From a checkpoint of a small transformer trained on Wikipedia.
Architecture: LayerNorm before each block, learned positions, biases, tied embeddings.
MLP neurons of a small language model. Each row is named by its layer, matrix (up: input weights; down: output weights) and neuron, and shows model dimensions 96-223. Each number is 128 + 32 x the weight over its row's rms, rounded and kept within 0 to 255.
Before each neuron's rows, "fires after" lists the tokens most often just before its 100 highest values on Wikipedia text that the model never trained on; "fires on" lists the tokens most often at its 100 highest values on Wikipedia text that the model never trained on.

fires after: ",", "| ", ".", "-"
fires on: "9", "3", "4", "2", "8", "7"
L6.up394 [140 128 150 112 136 127 108  62 111  67 113 113 129 143 148 131  76 137  92 154 174 118 140 177 111 110 132  82 131 124 166 200 202  88 110 140 164 131 174 183 158  78 140 128 165 114 168 126 144  84 185 104 159 145 108 101 133 144 164 118  94 122 137  88 121  97  82 168 138 168 101 176  81 142 162 154 162 146 152 133 132 111 115 156  93  62 143 160 123  88 106 148  80 123 123 102  57 105 161  65 113  70 124 160 109 176 108 155 200 112 152 112  91 146 124   9 131  89  97 145 121 116  92 107  79 149 103 157]
L6.down394 [ 83 105 125 184 117 113 133 131 100 162 145 143 116 183 174 152 102 139  63  95 111 152 102 130 114 121 151  96 111 134 148 139 134  98  91 111 156 109  67 146 162 152 102 161 128 137 147 143 118 131  90 129 153 169  65 159 163 135 117 148 112 129 148 141  90  67  53  72  92 163  84 111  92  68 100 118 112 187 119 104 132 155 103 121 150 100 199 167  73 153 168  83 108 167 133  96 100 187 130 109 176  89  80  61 189 120 155 136 137  93 112 165 101 130 134 117 193 154 149 143 108  90 211  99  83 157 142 108]

fires after: "S", "No", "St", "C", "U", "Ch"
fires on: ". ", "."
L3.up1149 [193 147  94  84 120 136  92 170 123 107 122 155 106  76 120  87 116  98 159 120 157  44 125 173 137  71  55  91  84 127  90 102 124  96 117 127 148 165 156  57 158  81  99 132 163 139 103 114 152  96  71 131 133 168  99 201 127 130 181 126 116 157 131 123 123 163 109 114  68 151 122 132 115 181 107  94 172 162 118 104 143 152 159 150  74 141 167 178 200 178 153 175  96 122 104 122 130 149 151  72  97 135 147 135 164 145 113 122 109 156 128 183 138 100 122 147 126  86 137 175 125  30 168 119 140  87 136 157]
L3.down1149 [158 129 218 100  91 155 143 113  83  96 157  70 123 181 120 109 137 127 144 135  87 105 116 132 137 130  97  55 180 150 131 152 113  97 123 152 102 106 138 124 138 135 146 154 139 135 104 109 135 161 150 129 119 139 143  85 152 141 154  99 103 143 234  93 189 102 178 154 109 153  97 128 203 138 170 147 100 103 176  84 130  63  72 128 107 144 150 161 171 127  81  70 194 168  88 136 133  92 141 159 167 112 116 140 165  99 128 176 167  77 147 108 140 119 101 154 104 122 134  67 112 145  97 157  93 181 182 137]

fires after: "0 ", "U", "O", "0", "1", " "
fires on: "| ", ".", "–", "-", ",", "'"
L6.up540 [126  99  71  84 151 146 184 102 135 105  97 127 109 100 149 136 132 156 171  62 124  70  94  73 118 148 140 174 150 130  71 139  99 107 150 108 107 103 178 126 131 103 200 144 186 135 119 132 132  70 197 118 206 141 135  67 105 151 149 127 132 176 130  48 140  95 147 119 137 135 138 107 185 153 124 135 114 112 115 140 104 107 119 124 100 137 145 176 156 184  75 189 160  99 103 201 163 142 138 119 141 127 150  96 117 134 144  65 166 113 188  97 147 155 131  98  57 137  92 237 109 101 159 140 124 113  85 109]
L6.down540 [135 138 125 100 192 163 103 106 184  69 121  69 188  69  78 156 121 125  83 174 133 159 134 155 159 109  68 165 170  78 126 152 137  89 131 117 119 100 116  90 168 103 192 100  99 120 111 173 133 164 198 146 164 152 135 112 150 134  92 140  98 138 139 105  89 149 127 128  65 134 164 136 140 116 170 122 120 122 103 104  82  96  60 138  80 180  97 154 145 145 105 124 161 150 149 112 158 125 117 178 198 118 115 135 153 140  91 138 104 153 139  95 137  67  79 172 159  76 137 113 142 117 106  67  92 133 132 133]

fires after: "No", "\n", "| ", ". ", "N", "Win "
fires on: "| ", ". ", "-", "."
L3.up1448 [153 101  82  94  70 103 129 128 105 145 138 142 127  84  89 130 121 172 176  80 197 116  93 134  95 157  79  96 103 128 111 152  18 121 176 120 141 125  79 126 183 162 112  97 120  82 173  96 114 160  82 160 116 162 161 205 141 107 145  92 121 133 149 145 130 189 133 152 164 110 138  79 118 180 110 142 169 138 154 151  87 182 121 142 112 132 100 171 141 183 188 119  86 104 141  97  84 174 136 153 130 137  82 101 127 140 149 126 177 146 141 156 141 130 113 128  28 160 115 125  96 115 177 110 124 115 105  60]
L3.down1448 [ 90 159 146 132  58 109  97 174 139  91 136 102 131  98 151 111 132 112 161  85 157 128  99 149 107  69 118  41 187 122 119 155  84 178  89  74  56 137 151 147 107 139 126 180 111 129 216 146 119 114  84 130 105 101 105 142 116 124 167 123 156  86 151 107 190 104 114 101 160 119 111 107  76 141 186 135 125 127 126 116 116 102 128 165  77 195 133 158 202 110  56 158 156 137 164 146 198  63 140 122  77 114 119 105 137 142 154 132 127 148  90 164 144 154  35 124 112  89 151 126 146 122  75 122 111 145 128 153]

fires after: "("
fires on: "born ", "ft ", "in ", "("
L3.up249 [172 110 134 135 136  73 104 136 102 136 105 109 193 182  84 184  94 108 109 165 136 144 128 115 113 179 126 118 169  91  90 107 130 130 116 143 131 132 132 136 179  86 105 145 131 118 117 151  82 170 124 122 106 186 101  95 163 146 181 135  87 112 127 151 115 172 119 141  68 105 159 158 111 162 124 140 148  94  65 160 191  85 115 165 134 153 134 120  95 112  99 115  79  85  71  96 135 171 118 161 185 125  70 129 132 107 142 158 104 179  95 126 132 158  57 127 136  90 142 174 130 131 151 113 131 114 165  93]
L3.down249 [138 151 137 125 142 168 162 143  78 149 148 183 153 128 104  84 160 123  78 137 154 116 113 197 111 140 100 144 145 122 190 128  56 162 122 194  49 157 108 131  83 168 139 112 128 123 105 150  50 114 141 135  69 115 115 120 147 124 122 105 130  83 140 153 147 107 124  56 120 117 163 117 121  98 117 128 134 125 106  83 100 165 113  90 161 126 113 117 135  64 106  70 129 133 109 144 156  90 177 147 135 105 130 145  96 174 172 159 106 117 107 116 110 198 105 155 119 116 135 112 116 127 101  92 129 109 147 100]

fires after: "| ", "medalist", "\n\n", "9 ", "5 ", "=="
fires on: "(", "Candidate ", "(−", "Team "
L6.up794 [203 199 165  81 111 141 108 187 122 179 121 127 152 138 132 115 186 170 118 106 144 129 109 157 110 127 114 179  87 145 156 143 102 187 153 130  81 137 132 109 177 127 140 195  92 129 116 162  82 130 119 128 123 153  76 132  87 130 165 140 132 160 213 131 172 160 122  90 149 123  64 102 103  88  65 201 109 127 159 108 179  87  62 163 113 164  82 148 108  84 159 116 119 159  85 176  97 173  62 131 110 106  94  86  41 151 116 125  90  91 150 135 165 135  97 145 138 185 103 137 130 114 174  78 105  75 113 108]
L6.down794 [ 99  83 124 170  76 122 185 157 159  96  47 111 191 155 103 141  40 152 123 171  85 130 146 149  82  57 143 103 147 106 108 164 142 129 108 125 172 110  69 157 180 131 123 147 115 134 136 123 145 103 127 127 136 107 130 118 165 107 159  91 145 157 146 165  89 158  93 135 164 124 159 130 138 119 145 127 143 135 114 174 135 150 167 130  95  97 117  94 142  92  90 158 158 174 137  59 115 141  90  98 117 178 110 150 106 102 110 158 148 122 128 122 168 106 138 124 132 155 162 103  61 162  75 108 195 115  82 144]

fires after: "0", "B", "1", "b"
fires on: "; ", "y", ". ", "| "
L3.up995 [158 165 134 128 170  94 148 127 134 160 123 126 120 121  67  93 114  84 119  78 119 122 168 156 167 102 107 170  87 122 131 122 163 153 115 103  77  85 132 136 164  85 194 160 156 100 109 112 174 129 110  92 126 104 135 138  93 130 141 158 122 103 124 125 110 145 131 150 129  79 176 126  95 151 166  98 118 127 154 130 108 162  80 125  89 126 171 138 177 141 144 146  71 132 130 100 148  84 168 139  90 140 144 128  93 126 155 102 152 150 118  99  52 116 189 130 157 138 103 152 104  61 199 153 146  71 111 122]
L3.down995 [ 94 159 126 100 101 105 130 149 175  24 130 133 109 173 107 170 119  89 127 182 123 175 102 114 120 131  87  57 172 123 131 178  58 108 132 117 160 174 100 167 107 165 102 148 180 128 112  79 123 160 146  78  95 141 181  89 154 147  95  82 120 174 153 129 142 176 136 126 148 106  67 134 168 155 144 179 148 147 117 174 119 126 129 171 181 108 106 117 136  91 122 109 187 138 167 110 106 130 101 161 149 169 101 119 126 148 168 173 152 154  79  79 159 136 143 109 163  72 119 114 187 161 141 111 116 144 104 138]

fires after: "\n", "\n\n"
fires on: "| ", "- "
L3.up1507 [ 94  98 116 117 103 113 107 136 132 183 137 107 120 129 157  95 185 162 143 128 125  99 117 146  76 151 136 139  73  82 101 115 118 149 107  96 148  77 138  85 119 136 165 121 122 158 138 162  81 200 149 125 130  92 104 167 201 105  86 121 124 164 163 106  86 150 125  89 133 196 187 138 191 153  90 147 167 134 115 192 164  59 146 140 137 155 134 160 113 188  93 117 125 134 152 100  82 182 123 161 210 182 139 180 114 168 134 167  87 151 108 146 153 151 165 105 116 109 114 190  52 188 140 132 187  78  95 137]
L3.down1507 [127 152  89 125 151 132 114 122 139 146 202  58 117  92 131  98 165 149 103 120  68  85 160  90 151  41 134  94 180  92 128 155  62 151 119 104 113 110  83 122 123 159 119 117 113 124 179 119 152 115  58  68 123 142 121 111 141 140 143 123 155  91 135 116 145  76 156 110 153  79  99 170 173 144 122  81 119 166  76  63 161 120 117 133 138 172 144 122 104 135 116 104 118 142  96 135 133 110 149 107 134 120 129 103 121  90  97 169  41  62 101 110  83 105 102  77 143 109 132 111 182 105 117 120  79 207 122 127]

fires after: " ", "| ", "0 ", "I", "\\", "It"
fires on: "| ", "0 ", "'", "as ", "1 ", "times "
L3.up11 [139 168 142 104 120 131 172 106  95  83 145 138  86  40  50 118  41 104 158  88 151 119  88 108 126 132 124 105 144  83 140 154 110 142 142 116 159 115 171 121 154 123 120 102 137 143 139 169  85 138  96 118 174 128 117 187  49 175  96 151 154 175 121 106 153 111  64 188 145 177 111  80 137 157 166 130 113  72  73 177  71 132 146 132 136 130 133  62  82 157  72 134 131 139 141  75 123  66 189  92 166 110 148  99 142 143 144 104 148 154  65 166 124 151 130 121  98 143  79 146 175  74 118 109 102  40 113 139]
L3.down11 [ 86 185 144 122 152 160  92 161  71 137 108 165 160 159 123 102 115 134 140 165 123 110 140  88 136 157 118 201 187 153 133 137 116  80 127 111 129 122 133 176 144 170 119 160 136  89 154 103 161  76 167 116 116 113 120 120 121  78 103 115  90 103 138  89 125 118 118 130 133 101  77 150 105 164 113 124 151 150 158  91 140 144  71 159 141 136 123 191  86 122 102 168 121 181 185 154 135 103 131 100 109 152 128 165 145 126  87 104 126 115 127 163 134 132 160 170 178 141 135 129 141 159  77 143 121 126 154 138]

fires after: "St", "C", "S", "Mr", "No", "F"
fires on: ". ", "rang"
L3.up845 [207 136 124  95 117 129  64 173 133 138  73 142 132  99 136 114 129  71 116 129 169  94  59  88 133 107 111 153 125 186 111 125 136 106 155  90 100  93 138 110 143 168 129 116 176 176 139 116 148  52 133 107 205 227 123 192 169 154  96 147 130 119  96  84 129 173 141 114 103 160  66 131  67 145 150 108 144  89 107 114 118 166 123 157 167 133 166 191 160  70 124 160 161  69 130 152 179 120 142 125 123 127 157 169 100 137 131  94 162 168 102 165 204 135 138 105 163 116 108 147 100  68 128 166 142 167  88 116]
L3.down845 [173  99  86 104 184 121 132 139 125 133 151 169 117 170 103 137 104 217 147 116 105 157 104 121 187 166  77 124 110 127 121 181 119 140 107 166  93 111 107 129 153 172 114 112 148 143 118 122 130 167 170 111 116  79 111  93 100  86 135 134 124 123 152 176 211 121  67 160  94 169 143 136 177 141  98 114 115 105 128 102  96 114 135 142 161  83 143 109 149 113 118 118 142 175 154 149 145 140  99 134 148 179 144 143 143 172 141 108 221  98 152  87 114 110 110 126  66  99  69 116 161 117 150 134 133 161  91 135]

fires after: "200", "201", "194", "202", "199", "196"
fires on: "6", "6 ", "2", "2 ", "0 "
L3.up284 [148 125 122 140 110 131 127 178 153 103 134 117  94 116  88 147 146 121 111 176 140  45  99 165  50 168  94 183 119 145 167 119  94 174 137 146  76  75 109 148 146 174 140 170  94 143 136 138 112 136 151 141 106 103 187 147 140 111 168 134 153 196 140 162 107 111 147  78  85 134  97 145  98 152 114 162 143 148  69 190  98  56 126 131 126 138 108 161 106 137 144 148 127 146 142 136 157 148 138 126 158  88  89 124 129 166 138 128 121  90 202 134 136  95 125 100  76 110 132 102 122 150 102 149  92 147 127 150]
L3.down284 [ 86 105 114  87 117 114  86  86 145 114 143 114 143 165 197 120  65 124 145  73 156 142  99 152 118 172 123 145  90 148 137 154 181 157 179 184 141 144 131 110  97 135 108  73 140 112 111  76 132 143 124 139 109 143 107  82  79 170 107 164  86 125 140 154 118  98 163 171 198 110 137 197 105 148 116 109 165 131 165 159 126  94 103 144  82 117 124  89 124 155 203 177 177 132 146 158 140 186 222 155  70 125 119 168 141  74 108 175 124 147 122  83 114 138 157 109  95 147 107 142 125 150 151  89 113 109 139 112]

fires after: "\n", "3", "1", "6", "was ", "2"
fires on: ",", "- ", ".", "(", "-"
L6.up1107 [128 130 130 138 152 178 134 137 177 167 169 150 101 173 149 117 153 138  97 143 119  70 157 144 171 111 110 147 209 103 118 159  92 142 120 136 153  96 135 177 119 110 133 130 129 108 103 206 189 129 220  83 153 119  93 117 127  99 200 130 118  70 144  74 102 130 173 128 164 117 115 135 166 188 137 152 121  88 129  85 120 179 130 110  69 115 110 133 118 183  82 146  85 134 168 100  86 166 133 147 160 188 191 163 116 131 101 102  79 143  97  73 162 156 127 152 100 162  92 116 130 128 122 116  64 144  55 141]
L6.down1107 [123 130 110 126 133 111  92  75 132 105 124 106 184 110 125 161 119  66 113 173 205 187 117 115 121 166 152 137 110  88 125 102 105  82 141  99  79 131  98 107 185 135 151  63 101 150 130 129 150 101 153 194 102 134  87 146  82 129 175 124 203  91 132  93 137 185 123 124  97 126 112 106 158 146 108 140 115 150 109 179  94 104  88 113 114 121  86 137  93  94 123 149 188 172 148  77 139 104 160 167  93 175  99  70 108 140 126 119 166  98 100 147 111 140  96 174 122 167 110 124 120 109 148 119  86 125 123 145]

fires after: " ", "| ", "("
fires on: "| ", "(", "Party ", "Liberal "
L6.up879 [152  74 151 140  86 130 117  97 142 104 102 146 122 113 126 139 132 150 178 122  78  80 149 153 123 129 156 126 102 122 188 112  74 181  81 137 173 205 100 120 152 154  58 189 126 105  75  84 131 123 145 162 159  66 140 134 188 156 125 131 139 157 115  92 144  99 146 155  82  95 133 132  98 137 145 116 134  88 132 128 129 123 138 122 177 127 124  83 107 129 117 121  89 134 119 138 163 160 117 107  46  92  95 151  92  75 164  87 181  60 142 133 113 179 105  68  87 103  93 160 138 171 138 159  60 117 101 105]
L6.down879 [133 115 129  97 110  77 159 137 151 174 122 123 148 106 175 141 131 147 201 108 172  85 114 133 165 154 138 151  91 119 107 122 125 137 156 134 161 108 122 214 149 133 132 100 129 140 125  27 107 174 126 123 113  84 145 144 111 154 158 129 133 171 123  97 133 117 136 210  81 106 138 114 108 153 136 126 140  78 165 153 122 128 103 161 198 164 169  69 129 138  61 101 110 126  80 149 150 195  88 114  55 153 105  78 148 113 111 134 160 104 147 150 113 141 114 135 146 163 104 178  75 137 135 130  80  89 160 111]

fires after: "\n\n", "- ", "changed ", "(", "Area ", "age "
fires on: "= ", "of ", "code", "to ", "DST"
L3.up383 [128 129 104 115 157 143 173 105  78 170 140 133 165 145 111 103 135 157  98 123 104 146 109  69 185 118 159 102  48 194 140 119 105  99 127 109  94  94 155  83 147 149 154 127 123 140 137  89  91 124 151 150 104  98 171 131  88  97 151  71 161  97 145 126 208 111  64 164 100 167  70 152 144  91 149 126 113 127 126 157 117 101 163 137  57 128 121  89  67 116 122 152  77 150 118 158 153  95 131 155 159 149 102 152 119 135 140 139 119 118  70 209 165 112 154 152 120 141 139 107  96 150 159 137 138 101 170 195]
L3.down383 [185 141 138 157 124  82  76 120 196 150 146 161 130 103 151 150 127 180 124  86 121 110 118 102  91 171 159 139 113  88 129 134 142 179 180 161 112 119 150 116 148 123 128 145 123 183 193 124 100 142 154 110 186 163 156  93 121 154 129 121 179 185  97 213 122 121 129 177  80 163 147 154  86  95  83 138 176 135 126 115 185 129 140 113 128 122  80 140 146  92  93 158 128 199 177 143 147 133  89  42 117 110 133 126 157 116 136  97  92 152 143 109 125  95 132 141  92  63 158 139 129 158 150  84 145 137  77  79]

fires after: "in ", "during "
fires on: "the "
L3.up211 [110 116  75 126 109 153 121 130 135 148  92 133 130 123 148 114 188 102  76 130 126  35 142 151 124 143 145 129 181 155 167 107 121 174 151 136 157 116 150 126 129 199 159 103 169 175 107 130  95  93  86 168  78 184 136 117  78 144 142 130 103 121 167 189 113  64  68  89  96 120 160 101 153 109  93 162 149 105 204 127 155 128 105 182 136  82 112 142 168 132 147 112 128 179 148 138 133 143 190  85 153 108 113 113 173 123  76 134 167 144 160  96 127 103 109 119 160 157 116 128 137 112 135  91  86  92 164  63]
L3.down211 [121 203 109 115 153 166 124 102  72  68 107 159 142 130 157 112 156 140  97  96 123  90  82 154 178 104 129 146 161 103  97  95 178  55 124 112 109 131 145 102 130 142  57 179 130  71 122  90 135 134 130 197 161 123 138  97 205 105 203 136 113  76 192  73 123 149 159 156 173 150 125 176 114 166 173 104 124 140 147 132 129  72 190 127 174 154 119 140 107 109  60 152  81  96 128 172  89 127 101 124 169 172 118 104 117 133 110 130  93 164 120 155 130 145 107 153 123 117 123 150 125 100  54 135 186 126  96  92]

fires after: "of ", "2", "4", "/", ")", "place"
fires on: "the ", "\n", ") ", ". ", ", ", "-"
L6.up150 [ 68  90 163 108 176  95 119 106 165 105  99 131 185 106  84 156 125 136 115 101 120 142 123 135 139  62 132 186 133 131 150 106 163 114 102 175 114 126 145  64 186  81  50 171 133 128 185 114 154 112 136 118 150 126 123 125 142 120 187 142 156 125 143 140 125 109 105 146  33 101 104  98  97 118 156 168 191 112 124 129  94 167 163  81  66 101 126 140 133 130  53 106 181 141 160 144 109 201 123 104 152 116 126 136 163 135  78 113 131 100 107 121 174 119 105 113 155 191 160 161 130 106  65 122  92 178 138 146]
L6.down150 [161 154 103 108 137 138 173  86  79 155 108  68 108 124  92 110 150 117 145 155 144 141 123 168 167 161 138 185 155 126 124 122  78 179 101 129  99 151 142 137 154 141  98  70  94 126 160 103 143  79  79 163 107 107 121 142 122 154  93 106 157 154  96 113 123 119 114 147 169 127 175  97 158 118 136 141  87 100  95 109 116 165 121 141 126  96 182 179 142 106 156 144  73 118 133 101 117  79 159 167 119 126 159  28 136 116 130 115  80 167 101 157 113 158  95  95 126  97 147 122 176 169 142 137 136  14 160 120]

fires after: "the ", "Women", "The "
fires on: "first ", "\"", "'", "second "
L3.up1524 [102 153 119  83 134 144 123  80  82 129 138 119 136 123  40 164 145 160 168 108 157 131 157 137  92 100 139 128 102 197 104 119 101 159 106 136 163 154 126 177 148 165 161 102  92 114  69 155 145 111 157 164  79 173 117  90 113 133  46 128 147 183  91 124 148 170 136 135 137 166 112 116 167 140 110 162  61  62  78 129 117 169 117 132 171 132 145  80 112  89 121 104 118 180 111 116  90  42 143 108  77 188 123 179 112 164 108 142 127 111 124 134  83 163  65 177  40 154 136 136  83 121 146 140  98 116 126  81]
L3.down1524 [160 134 141  77 126  91 133 129 129 127 146 189 102 130  95 115 163 128 102 133 140 100 122 131 123 124 168 140 184  59 148 133 127 116 113 104 127  69 136 117 135 132  77 134 114 157  98 177 160 159 124 116 124 114 178  84 132 112 139 157 132 134 176 155  77 166 162 130 158  84 115 157  92 130 120  78 118 186 109 150 152 148 103 141 126 153 106 125 121 142 147 151  10 142 176 130  43 106 136  95  91 178 122 157  90 128 153 137 126  98 130 138 142 128 163 183  93 120 185 122 180  85 123 131 153 108 163 189]

fires after: "Party ", "Candidate ", "Votes ", " ", "Team ", "League "
fires on: "| "
L3.up1111 [151 117 117 122  82 151 156 155 103 100 140 114  92  96 121 137  69 172 122 132 152 116 148 148 104 151  75  98 176 101 133 122  49 167 160 117 102 131 163 125 157 149  83 179 115 182 101 127  89 120 134 220 194 171 108 119 147 133 128 110  77 144 150 121 114 152 115 144  84 132 151 110  25 101 161 138 161  91 133 168 141 147  90 167 126 139 152  98 190 129 151 109 103  87  88 130 103 129 148 143 134 129 145 124  89  70 123 105 198  75 142  74 155 103 162 160 120  52  29 116 132  99  91  69 121 117 157 154]
L3.down1111 [115  89 144 112 196 105 138 126 159 109  42 129 173 161 116 164 159 123 124 149 171 136  54 136 168 110 130 131 117 105 142  95 121  93 140 125 112 112 109 139 159 118 185  98 120 134 141 123 145 176 127 146  87 168 130 122 183 138 134 172 125 166 152 122 174  82 117 122 116 222 112 139 134 129 112 121 154 154 182 111 109 108 148  99 133  59 147 164 100 153 154 123 127 139 147  61 104 163 100 149 173 138  97  71 151 123 176 187 121 125 107 118 162 169 134 143 141 112 156 104  79 118  36 158 113 131 172 183]

fires after: "\n\n", "\n", " ", "Pos "
fires on: "| ", ", "
L6.up46 [129 153  89 186 115 160  67 150 120 163  71  95 184 142 162 132 138  70 155 204  95 112 161 104 136  82 129  77 142 121 151 184  93 160 116 130 174  92 113  80 119 104 170 186 152 148 129 139 176 160  94  44 150 151 110  81 122 120 133 142 165  75 105 130 137 129 112 119 102 179 158 127 155 177 209 114  99 124 129 115 143 178 150 154 100 124 114 145 127 145 145 110 103 157 110 149 101 161 173 192 137 172 161  75  82 133 119 130 145 139  98 121 108 108 111 174 122 145  82 153 108 109  90 142 127  87 196  85]
L6.down46 [102  97 140 151 134 150 121 192 160 106  62 112 146 149 101  64 140 153 136  97 106 190 172 138  73 117 147  94 152 168  85 103 111 162 111  90 145 112 104 189 190 134 131 163  86 117  98  97 116 175  73 135 132 184  81 108 118  85 150 101 107  78  96 124 153  94 178 106 162 136  85 144 147 132 173  76 181 165 152 147 147 134  90 120 123 152 139 110 157  75 159 111 155 120 130  78 116  77 136 146 135 131 124 127 124 121  58  85 102 140 108 154 111 195 125  56  85 108 162  78 172 147 106 167 115 161 145 120]

fires after: ",", "-", "."
fires on: "0", "3", "6", "9", "7", "comp"
L6.up1483 [127 133 107  66  89 144 129 131  83 152 142 141 102 194 153 112 132 106  96 110 113 149 136 124 117 149 100 123 132  99 159 160  62  79 164 152 123 143 193  81 156 100  80 148 137 112 103 128 115 134 120 167 103 111 160 158  86 172 106 102 111 139 111 206 134 133 102 139 124 162 129 140  92 171 166  99 114 183 129 166 136  68  83  81 117 141  59 152  73 149  66 127  54  78 165 122  66 129 155 129 127  88 167 135 158 105 139 122 144 147 166 100 151  99 138 124 124 178 144 155 140  69 124 135 162 133  98 128]
L6.down1483 [150 132 126 145  71 167 177 112 145 124 177 135  79 121 152 155 119 140  97 159 132  75 139 139 116  77 145 108 151 136 153 127 229 142  89 152  95 109 111 163 148 103 152 133 124 113 152 187 164 150  93 112 152 144  89 140 169 166 117 145 145 110 123  53 133 130 142 139 127 168  98 128 128 105 127 136 170 107 179 160 139 162 144 104 136 111 147 186  86 129 155 142 161 172  84 145 108 145 135 110 161 126  72  66 149 119 124 137 192  67 134 140 114 189  77  90 119 196 157 131 110 145 158 106  40  72 152 136]

fires after: "–", "1 ", "0 ", "6", "5 "
fires on: "| ", "0 ", "1 ", "[", "/"
L3.up772 [173 141 115 134 110 133 119  96 100 112 147  69 160 139 134 156 157 143 124 122 195 135 155  86 145 162 145 116 104  69  92 115 110 153 141  77 155 112  35 121 112 175  82 141 169 147 159 103 145 114 112 104 186 117 129 137 168  88 128 144 127 184  91 102 114 108 202 170 136 153 120 165  48 145 148 132 136 109  80 163 163 211 137 130 125  92 108 162 105 199  69 139 145 129  88 128 113 133 159  90 106 114 124 158 158 143  89  66 161 158 207  96  88 121 133 178 115 165 115 132 156 171 133 106  83  99 123 147]
L3.down772 [113 143 215 162  92 152 114 165 139 145 136  59 142 111 165 135 117 111 147 173 100  73 138 177 157  82 151  90 114  70 133  85 125 130  91 119  86 135 121 125  91 185  63 172  94 114  87 172 183 155  77 151  98 106  72 175  86 101 195 115 176 102  69 157 138 136 165 196  90 131 101 111 104 156 177  81  86  97 112 109 151 199 126  94 128 133 117 124 111 113 141 100 131  40 132  91  99 202 116 135 139 120 167 129 137  80 128 156 149 174 185 158 165  56  99  29 120 130  94 112 145 128 106 109 125 162 118 137]

fires after: ".", "Republic ", "St", "U", "G", "Sw"
fires on: "of ", "S", ". ", "O", ".", "am"
L3.up1401 [ 85 116 110  96 117 127  73 150 165 151 113 175 189 126 114 135  80 101 101 118  94  98 116 179 155  70 102 112 160  78  99 128 141 150 170 131 108 197 128 123 206  87  96 151 175 113 100  87  69  70  87 143 151 137 130 145 152 128 113  99 151 117 138 105  75 160 150 172  55 130  58  91 199 170 170  96  95  91 178  74  70 123 133 142 103 113 100 132 113  93 103 125 110  84 113 173  87 140 112  98 119 124 181 153 132 149 143 117 127 143 197  85 107 121 174 164 134 130 120 110 125  82 195 132 119 128 147 127]
L3.down1401 [ 95 146  93 134 115 158  92 203 119 136 160  82 200 127 138 121 131 115  93  97  98 149 131 170 103 111 105 142 166  92 144 105 104 163 173 128 128 129 121 168 174 203 130 125 113 115  79  59  92 143 163  97 128 174  97 108 118 138 132 135  54 104 200 114 208 110  71  53 118 188  81 154 191 134  93  90 116  59 207 161 107 121 129 155  81 180 119 125 125 134 112  88 147 125 106 160 216  92 126 186 125 130 159  93 121 129  97 127 130 137 111 154 114 214 116 128 106 100 118  95 118 126 139 131  72 141 153 109]